config.yaml
vocab_size: 8192
lr_mult_up: 1.36
train_tokens: 902600000
MLP neurons of a small language model. Each row is named by its layer, matrix (down: output weights) and neuron, and shows model dimensions 64-159. Each number is 500 + 40 x the weight over its row's rms, rounded and kept within 0 to 999. Numbers have three digits each. A neuron's up and down rows have the sign that makes its largest values positive.
Before each neuron's rows, "fires before" lists the tokens most often just after its 100 highest values on Wikipedia text that the model never trained on. A number after a token or word is its count.

fires before: "0" 35, "9" 34, "8" 4
L6.down1202:469524572514445498513532534459528537425505464442485507493429494530500485543550522472432522515411531485496473551497534548477549492472570428522479473492493461424511485547479478508513553546487457558442497524474514537501499490552542492502440517532456575506495528487454538482487530547471581440

fires before: "6" 12, "7" 11, " UTC" 10, "age" 9, "5" 9, "aged" 9
L6.down88:548535481501580488504468539457458485469537561501483437500526544485432470529445483559536561481535544437501501422502534518485455477540523582436547463502478503532545517528517497439450491554494543470551454491507436483514540474546459464568552465524424544499543519487541463471511533473571551519

fires before: "\n" 88
L5.down1722:502525481510537507477473480399466489490490509486459522556402510553473506486401456508454500473492485520514546485516472494518553515547501537602529561511504574520534516472546520485484553484529469499564477541513577499527500449508486498521488562532547459542438429543501534532471512522505479505

fires before: " |" 59, "\n" 25, " =" 6
L5.down805:518556508410525462497511521523470492467417483459460437490399465520505526530504512475515484554524542498493543469463475490495578542583541534506465483524464474454479513576494525485457510535490442548503538513489511519459467438513486531470462555521555511589526553501528563488512515504484438464

fires before: "9" 17, "6" 12, "5" 11, "ine" 9, "4" 7, "8" 7
L5.down312:492372541596491404532493471507543480435458515470470495473520453536462573407551474472521532464602499499511514542498419464448491579577518500499428526539466546522457452478521523526529526509526482434533530517489477499550526556493506491492499476517446489485522510503490498509525498460396490447

fires before: " as" 17, "2" 13, "9" 11, "7" 11, "3" 8
L5.down178:510455463565501517426569436455483514501504464522530491456459498520499510494489457500493430575429487432534458532556533519449447497456518526516476544461530482554479522452460454567508530551526495436509432550411502526529556475434458578482481461465567483507506543429431492461501490539501510459

fires before: "s" 78, "t" 9
L6.down1639:515543503444598430487550521471455527495466522564522421494421504564511469554510514608521543508389520484491570516458564506464500493473510537535451507460561530535497527447469514472558473508528517554497569446537497439523553517461518481470494507470529544459487586499471483506534439449473464472

fires before: "9" 21, "0" 14, "1" 14, "2" 9, "3" 6
L6.down198:498401505514440593513503420515491498495535507471537580539505556471493518414493508492533535487515541474578468476501478438552446469479513525475473438460490534397438503497539507489512460503553526541496518565410481575491516551484471507618451508489549502458476458452485531520528500470581497494

fires before: "\n" 64, "==" 4
L5.down945:503548458494527483415474525537619537450517506557433534580599440473506450532493480436549477470576442502468456464577529534498512572567492560450470488515534456482564484524498473476534543530462464472587542478462497498533531501508428503530542497496537460452545549442554490470555504464463473484

fires before: "1" 33, "2" 18, "9" 4
L6.down1480:535466530429495535472499407569491491527474488463517537525529494513574510529531545528474496551497507470512529502534452541537599540481525337604566486538520490528500545521547470513492471545459518548483539519441478485574465480483501438558525490485508441519455498476521418501506457517500460492

fires before: "\n" 46, "---|---|---|---|" 7
L6.down1586:441489468476582477505486540530524459535461475496562496569575460503553469476526529501482452459530500500434502536613535488525446550513507481508467542504510448447490524466549540489505547505451443518459495526496571500576505495500476543461460478477496457490494483516540561458449503566535506517

fires before: " |" 42, " Label" 4, " —" 4, "A" 4
L5.down896:424458458519523463529532457479495416566584528529513509539503495497499459494544481407580483504482481536491525485499509519527485467533497482528445458462577427509573496567540487442598496477436507516544524562498478432526515487524515466467467551470535499546508530520489526506581516586527470534

fires before: " |" 44, " season" 10, ")" 4, "\n" 4
L4.down1645:547521442546522531556591491571491435399490490419551493484510498555517487477498492482601483515482457530488515450471540450531532555466492437480466520458450485492491531469544500482557507523534465513495452544528472380618562552584505516477520539476452571519487465497485558460482531496494601408

fires before: "\n" 61, "," 4
L6.down1686:522436457458471498506473537538472542576516506532531556507478421548548508494516567483499445501516512548449443521506559464549513480535566515545544428547514487535517613568542490449498485550512510411532488452477500552442507501479480564543513534523528457497436546515528544461483460547548544475

fires before: "," 42, " as" 8, "na" 7, "w" 4
L6.down68:481521453465516528420493501535466473472481603484478482457547493501515461495457531406503587452493473460495473537490445504440521502506516510473427527508520529532530539472485489521492545473508593519485470524440532485496509503539542428458534457528506472507567450526463440560532559522452528487

fires before: "\n" 61, "ing" 6, " in" 5
L5.down258:501460498515482497505416492471453465511502542438477456477468475520556549449479485448487443527538540510460533460564497544443468485456476608518581431512480522505537434568493459504533519464437529537506464496506462585430510520470483489489439521446427437479413557552515530490497568489490472427

fires before: "\n" 81, "-" 19
L5.down852:570553579507445430558570518444522463515517476519536471508462521459482445498507533475521454482498532460553472561470524520496469494455478503542520471445566441511435557471472476477459496498531568496507498480469444482471484457466456369460589487532496594419492439501498515520517493457492527503

fires before: " " 51, "," 19
L6.down1532:517511539496506451429421481561461562555563475489420440480485476436521499548487465533485442530539415513439504510505456528459547443469444546479397476508482520540489524469487513546490513567519518507464475484502559522504459501481485444459520494437449545491453430541591471491462475529419502520

fires before: " of" 42, "ing" 6, "ed" 5, " for" 4
L6.down789:462568430515542437534543546518558462516568469547492437448564425498452487459478493471473453493488499409505436491498494452526486486482494502540530581482539578535465521517530459532475533508426494506492417459523493578503508523420468469465476465591495417466558521521497471472471530494533494503

fires before: "N" 48, "5" 6, "4" 4, "3" 4
L6.down366:519577568455470399563506543464459489464460527517493532456506482454504523504503425502414493487539559555486516473554520466469520541543478456484499500490488529499433442568467522553460411485501560514468455534463459537504477482504482548377506446527473529526427403502485418514397534555503560424

fires before: "\n" 30, "s" 6, "ș" 6, "d" 5, "ne" 5, "al" 5
L6.down1145:623466481550434556582474487489427528415479506484556491458458514453533507513524522419493562487404539478491487467534605451438499538539512503473462588533541562532520516516543530485522477513429496427477505497530593439557432459527518533495514526506521510524500620477535494463508463445502462549

fires before: " that" 26, " the" 17, " it" 5, " \"" 4, "s" 4
L4.down1494:480538487455525469540579487489540459524459497470521511474573504527516503503528452449471478440413505466525479495474432469554490445420487499562494556477523525541525512572496512554475516597420597479531483459520503498497514517535475531544509430464488505473491480497412520437557554498546491555

fires before: "0" 84, "1" 9
L4.down1042:539547539454528436515466532504481488477535455485531524578471572479497534505452525539443465516507481472548530553615534511557438555485464467444523426443527538519525469566508481488529436498542506545551532498521517535501539507524465436504512549560497539584445466452514525477539479573484583460

fires before: "0" 41, "1" 24, "2" 9
L4.down1700:526484438489513528526440545587505537502498373512542507492446493543550483516534472455514423526526527488492495553547530539530579539489519507542496456503574465454509467532513490498441478469504541489520466500464539494502503488507562390490536498461513479535499478536441448507454465435498502503

fires before: "=" 48, "Personal" 4
L5.down58:557557502454529467601426529495457428510509562522468587502472500472556482507471456540520477477420440477455460535514452530527526450507481540475486549500447473473529483467507504518468544543511510565536527501484514488531499573546451505495526490570488475500463434449558508447494461523447534516

fires before: "\n" 98
L6.down1082:510516447407483416497482477575514466418499556441497482452388436515531526505451455542437477496504488464456492494442559459479465551473531546533487468537481530471544441495541487521496516491502483497529550411480472507473473508453527406467501553535561536536549486549410570524504481448504466422

fires before: " " 57
L4.down1122:549511483476502519432459530513523461505496528496472499504534527519522478405492495485558525502494510526497559559477472413618414509442556460483465467525413439395472502583467528487499499582526469512570573418433479525458473477454509503507537543592441524451515452499541517510509490399475440496

fires before: " |" 53, "0" 13, "1" 10, "3" 6, "4" 5
L5.down431:521473497411511508430559455455558527445516476508466517455468499474484417522464482477513486476444465495439504501545503505516533457527474548514448473524545473478525528479514478565479499522467487546464484448505584492457522467496487501466468494531554469511411517512493504508539454540550530483

fires before: " " 52, "ed" 6, " the" 6
L5.down576:513548543523523496521524530564450508492399501441489576427437534451570511513503533504521571514459557564511492459487542493417562462511498540476480526551420546476465478532503492504454546517499532531538530458542487506478505486548454500475475453513453449492477494524448518487493485552505565527

fires before: "|" 70, "===" 7, "\n" 4
L5.down1604:530488514474436508533437492491521488438518507487526529403491557492537476479506571469463549517439487541529537520545515501496472482428461479522520506540439453547599480603473507474493495534532505542486512547450482470485555529392466498530454446541571504560479506447513488514553462506491558542

fires before: "s" 56, "t" 6, " of" 5
L6.down955:421518453580586487487449520509533447533550541496446542490523511528446529399537495521526448517469437508504474508371459485516440534545521511533475428498527460489532545504483487503495489524446484448510457536547537472444493527434507537484495521567539496474527521537550570581513510552475530402

fires before: "\n" 100
L6.down657:468504534486483546431532480467486460468502556565533479509414515578454480537529470456474539527586524507479458540520523495563439512509532557488495535492483451508473485506536459535475490499502514499501514530443399461519449490512550464532454462466500524515507456450493514482446541524527514517

fires before: "\n" 100
L6.down395:414514489500535611543559447445502458548483547523526497445434492483478467553511413495493475499564481488530526546556466485523487539547467511495409490524537503593592494485591470528488473451517483493542496488503471529511495424586487448509476435541460480406531468543500489553537515608392503549

fires before: "9" 26, "7" 10, "8" 10, "0" 6, "6" 5, "5" 4
L6.down1264:512508546470453519478464527499461617447401551507577496460466521552467491455455540466495482518487562453495482463473494497473506492440488484435486439542466502543558439487600523502497515493537517477446431504474513502534484451443481485417495477527459496469538457432485555490444502517459587533

fires before: " " 33, " /" 17, "s" 4, "m" 4
L4.down7:480508530565552500442515425454551478546514516449524525536485483467523523507556544492561540552385535528496485484490432496503549481490520518521457495464547494532516459573495514509456456495391487471511493515519436527511489434458417555503463550442522563487469528555533514531558477496364428501

fires before: "0" 43, "ing" 14, "ed" 8, "," 6
L5.down50:437541448559532520479599521469470572527498429531553425534515460494557584495421539525469470504474499455472482490491562525490528484478581465514435548464548559474521485532481514445458546486486444542584524582508583524468580516566485451475532503579476498557528507532544575547516483487570450520

fires before: " |" 68, ";" 11, "\n" 4
L4.down1605:484532570493458503494511553539489480452575487469512497510541493514531524529504487518533507510577531566498518512570513459534507494472536512566513503476506491525556488439534607541515415489552571465512487507507436517455516439529446512470505514535454459585454520534522528513429576475474518502

fires before: "9" 69, "5" 4
L6.down185:540532564508490473451482496469531541537506474577426522522466471449496573520508503495539528553493394427511483473561511576543469536509454556489496432433448453480563506484530475500552529501538448511527519640613506515527460545462535495509523385460560395524514515485555518501531552547504492461

fires before: " of" 35, " the" 19, " in" 5, "s" 5
L4.down378:506531525516527503557471444553518488531535452417561481493434440511479480507495449566439458470465518520533440510466517558510439480436537489547516454446490392527573486526571492442458563466511477497471481515542526492439503480518493594475572457554539457455499497541493459458574603487442467485

fires before: "|" 55, "|---|---|" 6, " |" 5, "|---|---|---|" 4
L6.down598:441462559419484544523467468456489445415491570511616538548486533491515539513433429493468550462542487514495471463484463542529495483445490527564437511531521608505470475426538439485531485418501450450419513515462513514529528526531523491483521470501464448477492471529468565536500512477497523518

fires before: "-" 33, ":" 11, "|" 11, "\n" 9, " " 8, "ed" 6
L4.down605:507569511507491407493491465481399528563553513491561479534431501538507503536465497562552515516498539500567494493518507479528534487552462482453510553426509409468519568433469536520429449510436496478507517492466510555510483484495527461532531499483484514475492490530468530535494399493510457442

fires before: "s" 68, "m" 11, "t" 10, "ll" 5
L5.down261:538452475512538529556525513460474496524556462484492416479461421522496508511529489539454535454464481495571472559498480532541497560505530502498507524526475505537552491503491511554434500469424504434613483467478462472471541476503429534522460488533522487532510536459442505419465440514472529556

fires before: "\n" 23, "==" 17, "===" 10, "|" 7, "0" 5
L5.down1498:539554552530551521554504515560558524477537510467493533439394481489509497491477507546525433525538494487493473441506495552506461539519495505513477548513449558526495453536539443489440499557574451452567472405558492496467502480539466540540484495462574491518529493439538524421483461482516512449

fires before: "," 31, "." 24
L5.down959:461430561614500496523504422536529530486517448524506490507454476537616549433532491515490413444454546503478454483558456450588466490485486546482458471494494485498453465450505505527531526533524531557569533489477564550522565515478535509501433453510403466525484501565543475509473572552479554495

fires before: "\n" 100
L6.down9:487503493458505499524500521467481533531597457474510465535295494469509545498455578548474508488468543465528502525502544473482565555524506516518522496508472462497488473469510521417493509494498561494504505543561524517449487486526468546507428470476485551438502464482511503578477453519502500482

fires before: "\n" 57, " " 4
L6.down1710:498449509440524444499526506506579480453444547548556473487507497518522448556493562485531561510496419509532549604551537404488461496493539512502481567493500468527436564500496522502455517528449516443467443486497487548447509479518509442429468491499440526484572516460414483428420454480558508478

fires before: " " 83, " —" 6
L4.down839:503478481490466433528553493475540519463484530512479474539612483486554495561473520468593520463526536556491505536546541488498481459503479519502462455489431477531486591500541540499523571556511491488533571469428538510528484464414510519488499474484508442501498578520566482501542576581484480445

fires before: "|" 40, "|---|---|---|" 11, "|---|" 6, "mo" 4, "|---|---|" 4
L6.down949:501547472503426492522563548465504475465502445485573486490514522462402518518486438502515516484445475536533522506436432520517461475525462444505568568495529430483530452576446548419511528493510516564448463524474423472514583550593489505473499563414586523509452538559472497476460501490476514459

fires before: "\n" 54, ";" 4
L5.down175:512525470560561546539476511469521516536553473558477477529562495554425517531513554523497529457496545502455407489500535531499528409475476506503491496509471504479503472544506507469424475419523542495497487542504497540525515545487520544505448477454453568484488536515571531457542487458536436469

fires before: "\n" 39, "---|---|---|---|" 15, ":" 6
L4.down259:515582515510516476515510509574483505489505528423523520484510474555565446475459496513510473513514432514482531487455561476448490432490466559519541546560422494507489522465491461505503510561521584516572473538370486462521509488540469497532519419467520534564478425424572485545477529491496490468

fires before: ":" 42, " " 10, " /" 8, " the" 7, " |" 5, " a" 4
L4.down1444:507488432492528514444539444517500546502555558498506530496372560496521503536491383537476479581525509545519483479519532435522413467523506403583546459497468517505455522492525439475505490537470515444454492514540511516503493446526495523417495488529462552439462483540515520520473576467555520495

fires before: "s" 24, "ing" 10, "ed" 8, " to" 6, "y" 4
L4.down1183:422489533478534454569552471573606598498551504568466469621482474508501498510454482504536527449480501417472505596504555492570459417496477497451497518521538487496552430481512534469533528542460533523495519510499504567522474535453498446542495457472522537468517453538500515499496506451576462472

fires before: " " 60, "ol" 4
L6.down158:510552451459507534520534509489379542522425492499501509534508480500529515496493522487472523441551525477494492467534481582530507456511500511455456497527455591506544462560582514537457520569500530502534482476532491489529508457462478553448407522507510434503546488548512436522605488471425484472

fires before: "|" 68
L5.down180:490476465508466490525457492523476510409498500472437512510457510514517439529472557507518494503556525511477447513445574537540447461508492458484458529472495481500470543409578476484548501500461538436514581520500513548479400527481510498520514520508456530478536501470474442501557438488532510524

fires before: "\n" 54, "==" 5, " the" 4, " life" 4
L4.down701:485443552535533518568546498539511513603512563578528476463437448537556490536463518574491468507419517437452463518536594502511498537579406553507429463462531498530468531498517520501446504532565526567517585575512520433585551555450536555507472486536434419517553383488496503515515589499504479479

fires before: "===" 24, "==" 20, "=" 16, "|" 5, "====" 4, " " 4
L4.down558:499491488472573497519467439521470481509487513532533458436454488457480476401516516514489486495501424490465512499492415482500601539468488486496481488443449536495574426533511528489504539604449508533438448531499525486536499430431438538466516481577498492460488474480476443477463477576486551505

fires before: " of" 34, " for" 8, " to" 7, " was" 5, " and" 5
L6.down1269:552426524520531427510481534516558476461516415489533474539473505474503430485462534458492490507465494484504519476509528468539553494461539495557486524557441493585474624538497470469556517555482518481464486526508442505502503510485490526490582505541463524419564534495501554483514555521494503460

fires before: "2" 52, "1" 34
L6.down1136:428432494521525430514525586452501463488484547390526468519464560532469412432504504527452535524553514507574567499466528530510543506439491427435498552507471559437541526555454471498555522475397501557419441505478472521534522509569437456528569517449514431468480502431520560541548493536518547506

fires before: " |" 55, ";" 6, "5" 4, "\n" 4
L4.down1299:534495494456523506437566567528467435533455480494565507487521531572522509490457505488457437500516474481523538473507498462445459569403485519482523538562482486506474436499478520462531463537477550492542496424483519506516478461420543534558483541529486470545516537545489523600504573519478521532

fires before: "\n" 39, " |" 36
L5.down1109:450501506510484503572497469519505459491499358483506522453465496476546465496500495456419577491485450518435485489479488526507459552482503504471526503501497474479483559554455492494469584524444404551495543538521542454442433412495531488513519476560462480501542470505573529519526504545540511525

fires before: " to" 15, " and" 10, " in" 10, " of" 8, "==" 6, " on" 6
L4.down394:445463464506548538390579457534534544519460509540500441545554515515578470556472565516542526510467504498474458504462543496547514504517438505515458519509453453467503521497540529483521480468544514436558528520482475560598505459469482515532459535467512499484551566549558483568499497515488532504

fires before: "\n" 90
L6.down518:513501465523508526524579496537444453529540538542512519497455535495559564523531545615510579533540531524482499560457535505514496573468513591559478511470549484502487478534481554476444469444487464563541461489488467528521544472542599487521498519479470517573476572505496535491494523546459509457